{"n_layer": 13, "d_model": 640, "n_head": 10, "n_kv_head": 10, "head_dim": 64, "d_mlp": 1280, "vocab_size": 38692, "activation": "swiglu", "norm": "rmsnorm", "norm_place": "pre", "norm_eps": 1e-06, "positions": "rope", "rope_base": 10000.0, "rope_fraction": 1.0, "qk_norm": false, "attn_scale": 0.125, "bias": "none", "tie_embeddings": false, "parallel_block": false, "init": "normal", "init_std_qkv": 0.022, "init_std_o": 0.0, "init_std_up": 0.022, "init_std_down": 0.0, "optimizer": "muon", "lr": 0.00883, "beta1": 0.95, "weight_decay": 0.038, "lr_head": 0.00683, "grad_clip": 1.0, "warmup_steps": 200, "schedule": "wsd", "decay_fraction": 0.747, "decay_shape": "sqrt", "final_lr_fraction": 0.1, "batch_tokens": 131072, "seq_len": 768, "doc_mask": true, "train_tokens": 814800000, "steps": 6217, "dataset": "wikipedia_en"}
MLP neurons of a small language model. Each row is named by its layer, matrix (gate and up: input weights; down: output weights) and neuron, and shows model dimensions 352-543. Each number is 500 + 25 x the weight over its row's rms, rounded and kept within 0 to 999. Numbers have three digits each. A neuron's up and down rows have the sign that makes its largest values positive.
Before each neuron's rows, "raises" lists the tokens whose logits its output raises most directly, leaving later layers aside; "fires in" lists the words (lower case) most often at its 100 highest values on Wikipedia text that the model never trained on. A number after a token or word is its count.

raises: "aster", "t,", "ts", "anche", "ig"
fires in: "but" 35, "although" 18, "while" 13, "though" 11
L2.gate1032:494488477481471482461495541457462478513512530520525477481491524491495506473511499516519562499478538548489495536481508507479526550512524439495506526498519515506466501487464510461504456530497537454512504494508531494502499488517474536521524527462484484517481529523489548560494484529494514510485477475493514511527489526534459516490543484467523533512477504479539525479450494500493509503481571517512480483514461490509539524508494518477474529470477501527529525504464489529511488473461489495477491481508505502482510489528493501471510501449497451511492515513506524501526477518497512520
L2.up1032:465464491520502477492522514491515467502550486507526500469497525484528503488533499526541494478495518494522525518497557506470573540484508479472512498469538471503508553480467511514484503492507523495488547468508526503489427510509475537504499469514505520499522502497467529545455475484514466504472475539513484495502512543529479530524508465485530528472515497486497509508426491477481510487483506500479492512496491515510494511494482511492482467477487514496494542501522520523504458468520485483499499506504512529496492512515474472492516537485500469531508512510483490527511546500500513491
L2.down1032:452527482468498507513532521468449488470536528500479471508521538440464517480514518562528506517469529514505525497496513537459527514482536430525550481497515515520478491484454516449559501529469513482513505505549538521558481498518468497482485507454477481516476503475503516553536502510516527495496481493492521517502513556480474459485541510493508506508499508526511447486492533499502482478484531530480448532467453515506527499499485523507486482544492511523500502526491506530517501512474536488490535490516478504470486539480500515496532472472525449521524484473517489465518522531522533515

raises: " 2019", " 29,", " 28,", " 30,", " 2025"
fires in: "october" 14, "november" 10, "may" 10, "april" 9, "september" 8
L10.gate119:492548479480431516530531486531511491508491463561498489515516471526513496535456527463485520467535472551483530472477506511529499495488484519521460469504533509510524531519460500520526455496484465514506493502506475524500503498503527502446459467466495480483485526514548513439476473510524536568488508476486497493456531520481567523557474515477518519512487522477502516510498508497473503538490510528487474491553490477498459473512469480510488518490497525482489523524489503481511489492485480555504500497504467509506518510491506491444472461526471478479508480490532493573487480523503488522
L10.up119:481532481529540470497497497462540518497521501518550517527468495474482501522495511492518463526475487525500494528492500493526508485490554528482502503512505546502550492519462522571519491451492465488513563501485500532524548502484466501514545528478537516499502490472505515517529477488481504501474479511501479479491509512494514497494511507466501475512521482475531501478495498508497492533527478515502490456485456538447496525504480533525483480469481506485524520498521505493464482508531473535504528464480516501475465522517494470573470460505475473498479471481468476482486457514495481487
L10.down119:478501482449470507465499533519472482470529545476494492493524514475527519539508502485509513488492525522520494526460480494463466518496475524483500486464550499521457488537522488448489427525491484504498513494497497534453523480489535483480472484453512522481513500534552489484518518536498488499480502564484497498465521484527508508486437527494492471528525487512472469508504499487477482514521497521502487490504495484450501511484538472528501552479480486490502518515495483512502491500486511440514487499492495499485500552489497500524464502536506493484588525491532477536498514454445494468

raises: " certain", " a", " an", " another", " someone"
fires in: "when" 18, "of" 12, "which" 11, "in" 9
L7.gate540:521506511516502512476486471507496507526511519533447524484515501511509503493487502522519532503546465500517519506513467506504516492465518512486496501501466498498503495542512484508511521538501486484506530495507492495518526470529494482535506491489552487461532552492484499495521454503485490491499488511478481505491449480503512510452509514519455477469500516559510489507480463530492489499524516491495500504507491498467491485493521487512503495546463503453477540473501450466520533441495462504506475492506528538542544503546511559488479484496468462490510511495501492487531490473470470506
L7.up540:477489553482525489457517469501520524514485521508499506507495491511478499491487475517518517482498460519524501480522484491479510509501531473513514532555475482514492530468494474549483493491490523506484520503521477511511463512471451468520494486510496490485488520563495521512462474517490503502483517475497477485523521493522537494484464509469472513499508538526483468514479462520552472534502504459477496532522482500497508524525519466520513483544481530483463486534513473450490549456520492461477528481502479518508496513496480540503492464506501508517483528473508520506502508461477520482
L7.down540:521474532553503492504476504490487522495489501494517536531472518500505501550553536492500543482487514513502467501535514481485483476481467475522497495516519516536507534505462506498479508478505499511491464506511490492492481492473510515488474483496501541477466492451531524469528500498494506502521483540529525460467521542478462476463491500480484571485502481486498486497491497464572480481512485503538478506472503530493464507520531462475489495542480524469512510518492473471492538481517496585465500543456494492533507453486516495503445438539500476486469512441515560542511489504486498495

raises: " decades", " years.", " years,", "ward", " decades."
fires in: "for" 68, "after" 7, "spent" 5
L7.gate337:508560536483462466469492539492506512474492497529517496472511476495597533477505510510533518486484491534474518493516485516451475471494517482493508488481487423495530510502478455525486498529513516514491537514522505475528537486501483475473492497509524549539526478419458471537490522528552504492519509498478462467517505524507510482457488524475484492514502489501516481509495518510473521479526516540470489511481509495500497488495487467479506484481500522483513502507507501492487492494503485459464442495525457452500505490503523537496476498475530547521487517534509544532489471475497486471
L7.up337:501502467528496510472528518510502537484468511503512497493506492530537471506493503480431482531557491528481459514531542486465555467557501494479495520491493496535531460504477458529478495514482467496502542473525549469534562536508488501485472481519524539505513524502461525505496553515513510488475510491529511489487488489518481500492475486506536501505527533523516500480551520494539488533499523534501515485476510497520513531481536457496502517498502542475511501485524485502469495527486496487477472511479486458489492478518504488524481502477508442492506521524493461461487498507502417437
L7.down337:520512539501463483488511497529525536474482503457516523479531486462525512498450490470496535480506503497548500498499525475450458499522496499471498528526478491510485485511472489507486461522487485514486490486524553484505487511550498503503537531498471514479572501500549517494529528557477501482482554517533519511491491503446512479486521518498494505511511501493515466494462567487497477518481536480518500493517497476534543511459476450503504481500501539530496491536548509480491479497499503492478500518543522450459482494474530503509507531494501450482522545521467487537514448533515478499

raises: " impact", " average", " number", " needs", " rate"
fires in: "the" 44, "s" 4, "its" 4
L10.gate1276:522496513498477491498540519448519522513511499486474531472488471519538482504508491475426475521493501505499519498510477500512552521513504483481487534502522501495496501497528493526483540525481505482546537532479513562511518535503497539475493494484503511491477465515457580495476504513513515495538487509463493508495514467474481500499507513501531490490531525470502463496529461464493514484512533505513503484520453521513502506504480508527536510513461481483489527511497498502469490516449526472514569519491562504511501556495499501470503508472530458525522504545502540521464523506475500516
L10.up1276:502529494506499485533496552498526515511499502495522469554484494549541543508526488525492455475517584466497510500518531486498527509462449523505465524461515478518488552510516495480471473469479517500517573511479485513490498473485489478483479509518504491467540514518523476484563476498525514482483500489473489494473513477494512468518509530501508550484523526492530514503488510516493521539463469507522481467465480484489499513492442558455544519493522469466497499494560495487478437491493526498489519511487521502517447508479480474482476505476542515466491491474508531496531532478488461487
L10.down1276:508494501482513514492547516434514508490498500495518476524519509557513514493481496465496497471525498433519463488455480469511554472514465514520477522504510503540497490498512487503533517525518508511512503521501509527487510491560516470546515488499506476507487508485490500518478499526493525516494475482494516478514507495495437512534472530530493546466507472523537525477493491486550509513525469513461486468482487513484472492496499515519517524517552544479533523477482494480503442528504511494521496478547506478455504508478527459495522495469521506525489529471543482479479509455500460532

raises: " part", " well", "im", "ad", "ya"
fires in: "as" 67
L8.gate1004:521488494499468532482452539516505531483485521467452463501459471512498494532482494488506491512548515471505577514519474503487492486477456528474518527495541466565496521474474500487454536489500496475529538464510479504554463497495482466504496515537521463495531481513534498521557521453472526504493490553518518509462501497485522475508517495504451544516522519543502465486416522505566504550499495485520475548528464501486485497493458471512506540523488513513502536541465495497528500547523508504513486478480498512472515480509509496478578519489488475497478504516478484491491526534468526531
L8.up1004:519493533488495528520500514561499508473494504504514522494509488504504496492484501510527486506474505523513507497485512489495512477473464522502494548495521516480494509530535463493513501475469508506510509514477414474451541460516486543502469522544519480486520521452514508510503491470481491551486494464505532482531482495488516493555497453542486521485500491510517486497470460517561525532493485483509499495478493510471489493511476460554455516495466508485543490517499484512517504478504483524472493480531523503476511512520536494486473472470454508472517493497464535477585520486536537545
L8.down1004:522504526480488488490502505477538523495546524477493558508487466501487520518490533478483475477479467512500497471548521499520500450444528457514525507521531465505481530481519529514518501528516454533518474458469475473467486510476523516541463475491522505497489499503496493519509483519503557573490480511499539496521491501465540488489516490499478526478491512524484509488524483505525555499504490521552514481509509549494471494497468481518506522519458500478545490505528476552526510470527499518548480496524500511489486513451514516465473493552529524512474480516477506501480496516496486499

raises: " number", " amount", " amounts", " yield", "ly"
fires in: "the" 23, "in" 17, "of" 9, "its" 4, "reduced" 4, "increased" 4
L5.gate741:472527492502490484535526507502489489528518513515498489526522491532481493512477480507483540481453485468520516466522500503472532527498496464485472499533495493474529538496482474475470523498463498525484532504496488496493496527518503512488512516537477489510526473520438574540541509479534533519528496492463529521513464485510491505527498533515479522506520507511508483522499498523531564497472503529504466454538477538513479464487497482516520514495491476514523488555498500535473538505470567499526498491545465514527470485522474508510433521498509512514483522479518531491437489488510539514
L5.up741:491506475457456483478528511490554584543482474480475523514485516498487494425461502516493495497506482459504508483498506480511502472505486497479466546486498525524532528484513493507505528530466486510478541523509444519475524529534483501498517524518484485481486470510478563492477519452553509495497513530498462501497535422537461487485494508513537485513546512485529499502510475524541526491518516514517504516509518524534506522511499459479531491479494436547536519526500529520522486481483510502505545521529450518522435531464513513456481510452484501496491456501535517480498519519505515513
L5.down741:493485524521531502497521514515523462476514526489441546515494511478512500539513511535498480502523518542524497510488519524497543518473495482532485510476547486545508488508518535499496507492499485514506486523504518486537472556526535516526511478536479519506487510501492498506504479501509500489502482532430518508492545484483454477518527498500474517515487547462536513533515499513497530442482469518470466489477498529503511482528457486539524505522524469483474510464487492505492527487498517494492554486510497493545497503495517518551520553523513473517535504434495504466506500521530520482

raises: " have", " be", " contain", ".,", "'ve"
fires in: "to" 65, "must" 8, "would" 8, "may" 8, "should" 6
L7.gate1040:499499511448439495443484473507512497470470471505472516499501477464514519460495545453481538490499528532551495501468515491457510504492484488503463519512518465556542476493513528488460536516473499497490462515493440472460497507491503502494491515500541492469517548501479471500517476507489465451490514517514496481526490479509495493520497498494545493539538519501495476433484509488554509504496508522484477483456506496504517524475510457460507492464495490523470539489449477500529514555524472514455493488488482508492475477494498482513489509489534504502522467545474520510478493507503473484
L7.up1040:534503539507513479536469511523474510508520521474475543497482517503480475521475548507492525535499464496516497491454467492459492429527494527510508467499530509561491513492553500542503529458496487513484484461499490447482494533516510489492542498528516470474498490524472471498478510521465498502504519541538506524524495477499515485516516530522479499482515537501479507522526497537527473550494504525461491488512512500502496502485500523512470531495501490517495470511508526487540579553470474563483488509543528507464484507562500477516483492496486462483535486477498513498474494430488477503
L7.down1040:504496497492514529493459529501496520485496545530440489492474518476525505510478556518513512505469468525559527467472459518476498509544499489479569486490534469529500495531523494518509540473490488544433510480518504460537573521481531485484549507506506495479467517488519499534462482503480509479482505488494478495526467452533534491519492515487502452507503519480495531477465526515484460498500500505485508488460511486530532490546478545494485542511476494456495455543488490475519500560481500492458511488515492485469469470508557509498496504498500492512482492430483515533493491496482439538

raises: " 1998.", " 1935,", " 1997.", " 1956,", " 1994,"
fires in: "in" 38, "of" 10, "from" 9, "act" 7, "since" 5, "december" 5
L8.gate550:470494501442486501478500493501501490531532480535493493487508495510483544518509534495528524491518511517439457534495521527516522434481528519485504491492480481556447512491508499489498522481492471502498490529529489485478519515504519515499489476488522498462565517519520507493520518551519530491530513465485535468465549471481505471497507436495495513534469493482478464514519502505491481539551536517486503492543530518509479481464533512491473471484495544504500515525539488512508499488486534532476511487470496518520475498491460510549483514469495462528520505556525505512507504460481482511
L8.up550:484521501507477520476535485502498536501480511521501499529483524525479514482527468494491509484477530516468514522533475500518508461483499459489506514532492528538513539488496541457568540495469474468537489489514478523515493485535474520499519521471510508511479500488514483456517443503490498510536491501513465517544449502538516448495485506563480480476536517462505523469457544457529484483528510501480511509490510489558476521484501543505455498492505493483484499532463534457505515512524493508498514492510493544435476502494500522508490494502487498556511483500516488524505493537521478498
L8.down550:493547491502541530479475503482538496504484535502533500509521461507474488543469513527497529460492521448489511524455502473525474535504519509497480486491536513552503500557512497505456463480539510499513481459523494461514497495460488493506513470525520493467512475513538480464468479486510501479490502481529492516491499522475515527477513521502491478529517515508458484525455513493473493502486532507484474527515437462501473479499560527494468568535522464479547479520513479513478507529532495496493497483503495514493480473505494490503511520498482485519488486555528524467509489479502502477

raises: " numerous", " subsequent", " many", " several", "Other"
fires in: "of" 31, "for" 15, "in" 14, "won" 10
L7.gate1248:566486502478530504483565547496499512545456532496540508423484507522497501467502487568501492499520513487519514497488516491509501496438498516490479510505496486514499498523506503464457469463508496502518509481499499515509462495525547473516484497512561489494467501436506521510483471479519502556489516492489456494501490506478528531503482492524513509506482483521483528505473519530514497453516483507567436484497509512469513483459533516498502503494482477407533504514542499452482519483519489510490539539527510534494509485484490471553447497509514488516486490509492505479494542480508536498
L7.up1248:492549479415505476505524509484489526499480480520534485475512472448467497522456532510479491497483447525442499502485498500432540451527511483511485530515514536500563517519468543465499526487502526520503506503465524522501519540502435524527538507486496486473479518548480562503508520541519480537490495497452514481487497533548500474483526509433475499544494509500537490525505482469509530461490510492501513505476485552502504480484498540494502470482518481497521517479508518487482491546481516492501504518535518521496526476510479494536501467508525497543492497481510529540498522487476505472
L7.down1248:501539483488511477516510531492517498487489472464507499545517508507491489501498501513525523497536514490473549511473492526515504492491529462495476480510479522495499526497510480506532534485522489515451475488508525497470488504496440486457519529480480524468468474527514526533520534466500498564488576492523508443490497539547511480490501502499516510488521510527499480454509524491491522521492575489514499452456495518482511466481481514515486446509490488476541517424463550522530525516521513503502522521511513550465486501510463507493441520470524517508514481514510509541488435516533485519

raises: " execut", " ab", " sl", " capt", " beat"
fires in: "was" 26, "were" 15, "and" 7, "been" 5, "the" 5, "be" 4
L10.gate803:503486522468463463474480556481494515488508474506525490484486482490479552512501479475475503530487509507533496539489522503514489538573525449488512490486506508524517510495485506454502491503503489504530482521525474485510503521546432518483507512483497545490521536474480501491504442504520520473478500449474488510495492520507538528487498509523549514490509472504466505476526483553534517497460492491524488489533499512483518538538531510484452540507470458530498488498528486484497476511498492473476526483542489475561465529519513497498509484495475458508467474516473534453536505499513519477
L10.up803:517488474503469499501490549450491527446500527492519490495536492543544544550485490464526494481506555499533486505501468459481517529491466529506469512513480538522527495506503511491518515515532502525488522524556502531519515462519477534462471457516547517494512492491481471431477480489508494510514487481535478509492526516539458509494517497482508466511511490512495518492503508497528493491484510513520502506482539493506538504527469468521493491479519514490541489456522500501532448468486487463518517516533517494505495500517487503510469493506595508522502531543515511474496517547523506443
L10.down803:503496495504491524489479478441482465482490495480502505497544513482514525483518527481525496526521512537469481484468461513476506509535517493495445472526509523496500486477498514526480488536521504487522480551556543520529515549499465490478504509473520512491542461524518530454490496492549480507482525472485502501502473515510504543501526510474545501547521468500488485490515494496520498513452510478470504503530504493511511561505533501505451518558494516515465502484534512519525473516537507476528504524538495485476518521489481434507518539485481524461477492472482482489510433496477497505

raises: " America", " Britain", " choice", " demand", " interest"
fires in: "in" 39, "of" 31, "from" 20
L7.gate1114:440515487505525498461508499527484496530532496526526465472522486459523471470448502480514505509495445487517484480527504439534483527518488442489497535502519531468466532458469524448474518475503532494546500482478516471449456483483530491515497538506453486461518505552499526514474520489484530521498523539464488517478496504541545503502494520564504499549480473498543503483490541461486483468498520468463482477484492464507492497475494509537511521514466488464505507499520533522489489482507510540485455470467507485479464526489466515531506509549511525499524502541470472468541538467498531477
L7.up1114:539497469516540454468542549492456499483464471529487514492481473554462501514476500525496538498550445479506525465504516506440499541478505505459481537532538455541469483508468487501492500492526539468509481436511533495491518489473459485515498522465486501539526532514512504545508494503503480504471569490489485504504501535487509510491530522525476482518497453542527520491490477527470507497511511500483498483529497501476469479456498505531531498516505501503519530478510521501457502485537507496491477513528458495500509462543516499527523515501491479519516485525498469517517499479507518489
L7.down1114:494531498519518519452477531459512487557496520573484509485505487488501509458513495512507499477468496455519479511506469471454538487513505481491529477495507505517474500530553533477499508492506483525483527489475504484482459513550519530491503518469489496485542498518469479496477510529478464494478504496495509512523537495522497515483503509514518500492552481481521500483513530519504513561472519481456498500529474453495507506491499469490516486494499489517466511542554501488503479480504510510465507482463514506504487539478530488463491468458513484493469457528455520483486520516497492543

raises: "est", "est,", " terms", " years", " orders"
fires in: "2" 15, "two" 13, "5" 8, "few" 7, "four" 5, "ten" 5
L8.gate191:516488481475506499519537496508505480486480498466530505474507492490508538482476513481490564541492504505481480485551497504483554523513470486512474538496498515528512500544502525483548537475478478478468538494524461486466544471490490521509458501497524511519521497517474506511485524507477482506488519528511480503500491505472503468465493506495479489462517511488475480525493480476519523552475509536514509541504511491470537526452489479479478465503489525500558504524530443470517507492507523520493476506520476573483461488490494532497473504496479488500541537464537497505461526505506454507
L8.up191:497486489515522525505528515503486507504523498468510483509498499509495530497489485467557477497483487471501468469457504492442546500530494505472507532533511447539492484500486507463508498522504477477489473516541531453442499460467511486510519506471541485525486489508525522477519547460510450500518492473504483489501510536499517484482478495503476472470487486508423467475529513503500518517459517515501520467487561519551518469499489510509486485535502507515566490509451525546500475527513538509472526492526505497525487457487483447457496477507492479516481506495477492463520497518509492524
L8.down191:520528495523523473498553478481525535483488495466524510525509501516508505513475448496490526514525504531521478542516535475499488491525513505515495483499465472496527486475490479448510475496488463479493512498509480472521465485497492514524486545522467470482522532517562479502516529534512500490520489502544469492517496482516532495487489504495516465533548524463497505505524447540512463503496530519477497506494476529517518492486495494523471497509478510528504530512515490478521492518478496473551481536517518514517531482508455512515486546522486524488531477471517468478529475451510480527

raises: "ru", "h", "men", "ted", "gar"
fires in: "has" 30, "had" 26, "was" 5, "have" 5
L8.gate182:484507535537516485486472490504486507498505541531491498462509498555505525491498516469494489538485476514489505501508503503519498515468460521519529511537473463485485489500497536535494486517511497522494465473514496463470478464524512530456535551555497484502500489462513485526522518477469494485510496491502464501508489518497526521487519514516521536527514470543459536493471513534493507526496481522490509520514532459528507537503505480480478479485488506505517551480469493471506540462543512487494506514520494511487487516451557497484478519484534481530471476514480518486504494509463491524
L8.up182:548494524473569513493485498477495505502523509508491501465497498554533516482487512514502499501472503533506546496541498517538532483502496524508500502503449469477503493549459525503500475480443510497469517507494513542528448507492522529505480529503536500491477496507506462505492481518492544534507484499534504457512492531439463490499500549516488490524520458533482473508488535493463496546467472517505491530515511514502541510485502512484504473472481464490453518503485491517518522523514479496497528501470433510457492491494474481443486489481547548494483514556461480495471540526492511479
L8.down182:513478511502458486457532476480530496504478474515493476498503455518497533469495526481467500492469505529545545483481488488545464491462511498464496504542506462461515468518478530518539529495505505480513498501542504521493494480463504536500548507473476517489514489496481472515508488513503479519511487530482495459513477517504529548490497514476464522486489490529489517572491533509500513523476509499463471525474491547554505479536491504508459487479513474457499511477476500485508497516504495510494551502478516474514504467531538503499531480497516483517529521449499528485511511540495467485

raises: " day,", " month.", " year.", " time.", " Year"
fires in: "a" 43, "the" 25, "an" 10, "per" 4
L8.gate696:500493482482532513502503529538487477493492482473488519492454536471461516494511452480517529458513490461482516512499474448479508511475429483475513475490507469500489545475505482501497486525481484486461505453515521511442498474540488493523517505528502531457491496527452491497493524502525510535489534493507492535493503487511531513523535483497482530508485469500467474540494524507521554503461545491485528531540492500475503487479458467475483483492474509493457500483535524517501475496541548501475513502510473489533518511486508498486557468492540495460466540511524498502559473493521488506
L8.up696:481493470459512507464497489543505448458466516437512492498497511491510471515459470519517487506470512510516474507427502490527549499486491491544531520471533490505480534510500564527474500475489546500464512474477480480460526522483472487549482501534517490476535502511462501492480535505540503550507473534502506500470477485490485509470507536509506469486560457452455516478497512520529467529518500475549496508500491499444507479481535509483503480518493537544490457512542472521500487528507453522512474460518537504503532523531552528542524487536496476494485484505500461509492496530543513463
L8.down696:498517493521490565467498480513543496509488510504516478474506529487494518511487519490469510524516517531535484495515481523514484485475487491477487465455540496537509544496467526495488489514485524489495491494482474525470487504514562513486464500524476546451476503556499507489466525535529500529520467525526507523503524491497508515478543481524541528502525476495529514477548488499494477526507559510529510548469487514526471484524515505488496462494484541506479484514503535529499535517517501481488509497530517534484498501486507517479508501515508510508497528519495527503461486483525473494

raises: " more.", "ly.", " town.", " battle.", " city."
fires in: "and" 92, "or" 5
L7.gate157:540521521504528486509528497477523526487494537482473517534483505480512550499541487488568540480517507540526492487451509541499518493501534482502514486481507520478485490507508509501492512502531499483489498507488514495510482517503488547473487507482501538494484450519540440520480464500475502505526512525479455486496524523514489493489502498593488498512477472501475574496504500506535497511481463537501540485504499469529534464491465517558512499529507495528509490441487495497514441531511487496497500521480506559524479516476477519560488477533534488482503476502454503458514511445473528502
L7.up157:449539484508515499518471497421509508498508498476495526463478492466520540517504476509504488505540530483468552442540496505510512442521479527494517495498536479496489448482541539516492490495515500513527495501513525550520514512467477501478516533500508478517506481519493505506500426460532502481518485548511492507495514510488512530439488505541514454525521495423475512517506503488540509516455494516447499514540514455500539474496496486491511447537477477488525467478536506487480502525485503524473504512486522582497527543476462536501495504496493504501486532512531536511533511497491491508
L7.down157:522510491497488503468493497492480495506518500487496507497516469521511488504498492524464459483488505509540527471537511469492497518523484524508490500524459482525537493533502512455480493521505514475489488482528525542474436486483502464497561485488471562481509541502476526473527500519502496484489496515475529530523481477522502551484474521447512545504485475495519532472536484522457489475511506535512461465523496555484504563482545501534475518459500478493549460520497519497508498507489521520531520508511516487508488507490542530480559586508508494492496500449502540528499534545480499563

raises: " been", " crossed", " become", " collected", " met"
fires in: "had" 46, "have" 17, "having" 12, "has" 9, "ve" 5
L8.gate394:488468494497498470508481478496496527522446519487522536491534488509527513506512514492463526464489509497492486519513521518518501497518505508526532479488523499524508469485521530511544488499509480533511455510491555452525558485490516486495486453485462492463455492524474540507519512478452487477518496504484505499515523470506477563489540467503490500498532513495509494464489497508504510465489478565547484533477480520493507517467512467506493479468503523495495440490467448453518536495500484492497497468537475513488447511487479529493436530474495497477494496494480498512448479508536457514
L8.up394:462444467465513484510482494512524515539475537492465528483497528476493512496490505457475503515502492512466504443467510459540494480503506550501473499522521488452514480499512549515506535448469422499524523479501482480449488523514507515505496491498488492476475503470510483529483486516517498525520505559530483536530508440505483539493462467556508517511476478515476487515453510513496470438512481539533500538499498535463516520477521485495488493479498500466538496513520485493500500526483487526500463480488510493482511487490498513501522539453486493480514500445446509507499531496522457514
L8.down394:501525505477514466508466518488490504521502557503490509451505476536510516495504482498521527475500480489521526534518500504521515528485507487501496498522495512519488495473509497488532476555500521556514513552469504486515486533535507551518512468487505522494511505457487477520500528493494507544485543583486478474496518481507497540481499520495524462517444542506504465486526497514505526512500462540510557515521486503508552497484510473533524538434487524527450513510470514502505473499481473479492539451503482536447458490488497497474492503519481500467483520394515509511510512483496496507

raises: " then,", " they", " it", " then", " it's"
fires in: "until" 44, "since" 28, "because" 23
L2.gate1076:493492487509488509529512489474477481457505529526499513475497507482537461484493520518524502520519457538522487481467522493496487539523471495418537537485545489483439491537489516469516491482524526509516487501493508522525509481504494478533524525497535541496484453507532512515506474528498495523487472503532494491491525538494486502494486525478470502517481499508506503456529493509497473517521487540486541480454538418494457442511438529501487491478475469483504530491481534493476511530513507502499506534494499510534492499467547488451479507495485460550507528491485502490529524527498505480
L2.up1076:533503500478477514508516485473488468475513500505480502514474514515463543509451533527494491502474502551491474490493451537465469432491462507445514472491521511490472486511517537458510537481490496534543501504471515530514467480487529543470554526539512504502532481525473496513519506500498496500528520477491510492533520479508482502500486495491554520518535483525513526497513490514536533503499507507488503467482468493495524471530481508531504533471518487496519519519516501516555503493518548531464492518521506522500541492503560477480480484541506477527499543510491495478453511487526566462
L2.down1076:495508502500507491505501495508500487494496488512509527497481515542542488491513520516528513493547486526493454472480491504504501512499493474502529451491489477515437479524519479472535519538528508532513505528506495485498508482473488499505523509506498524447519436465447464539467499521492491504539481465520503491484553527447503498492541480511478485464502471519503456517503502497467489498504475518502502515490483520515484497480550518515471525471484514471535507520477532472482531476503446507447483493511509526491482537464529501470479468489508487542494538502466500494492495510521536493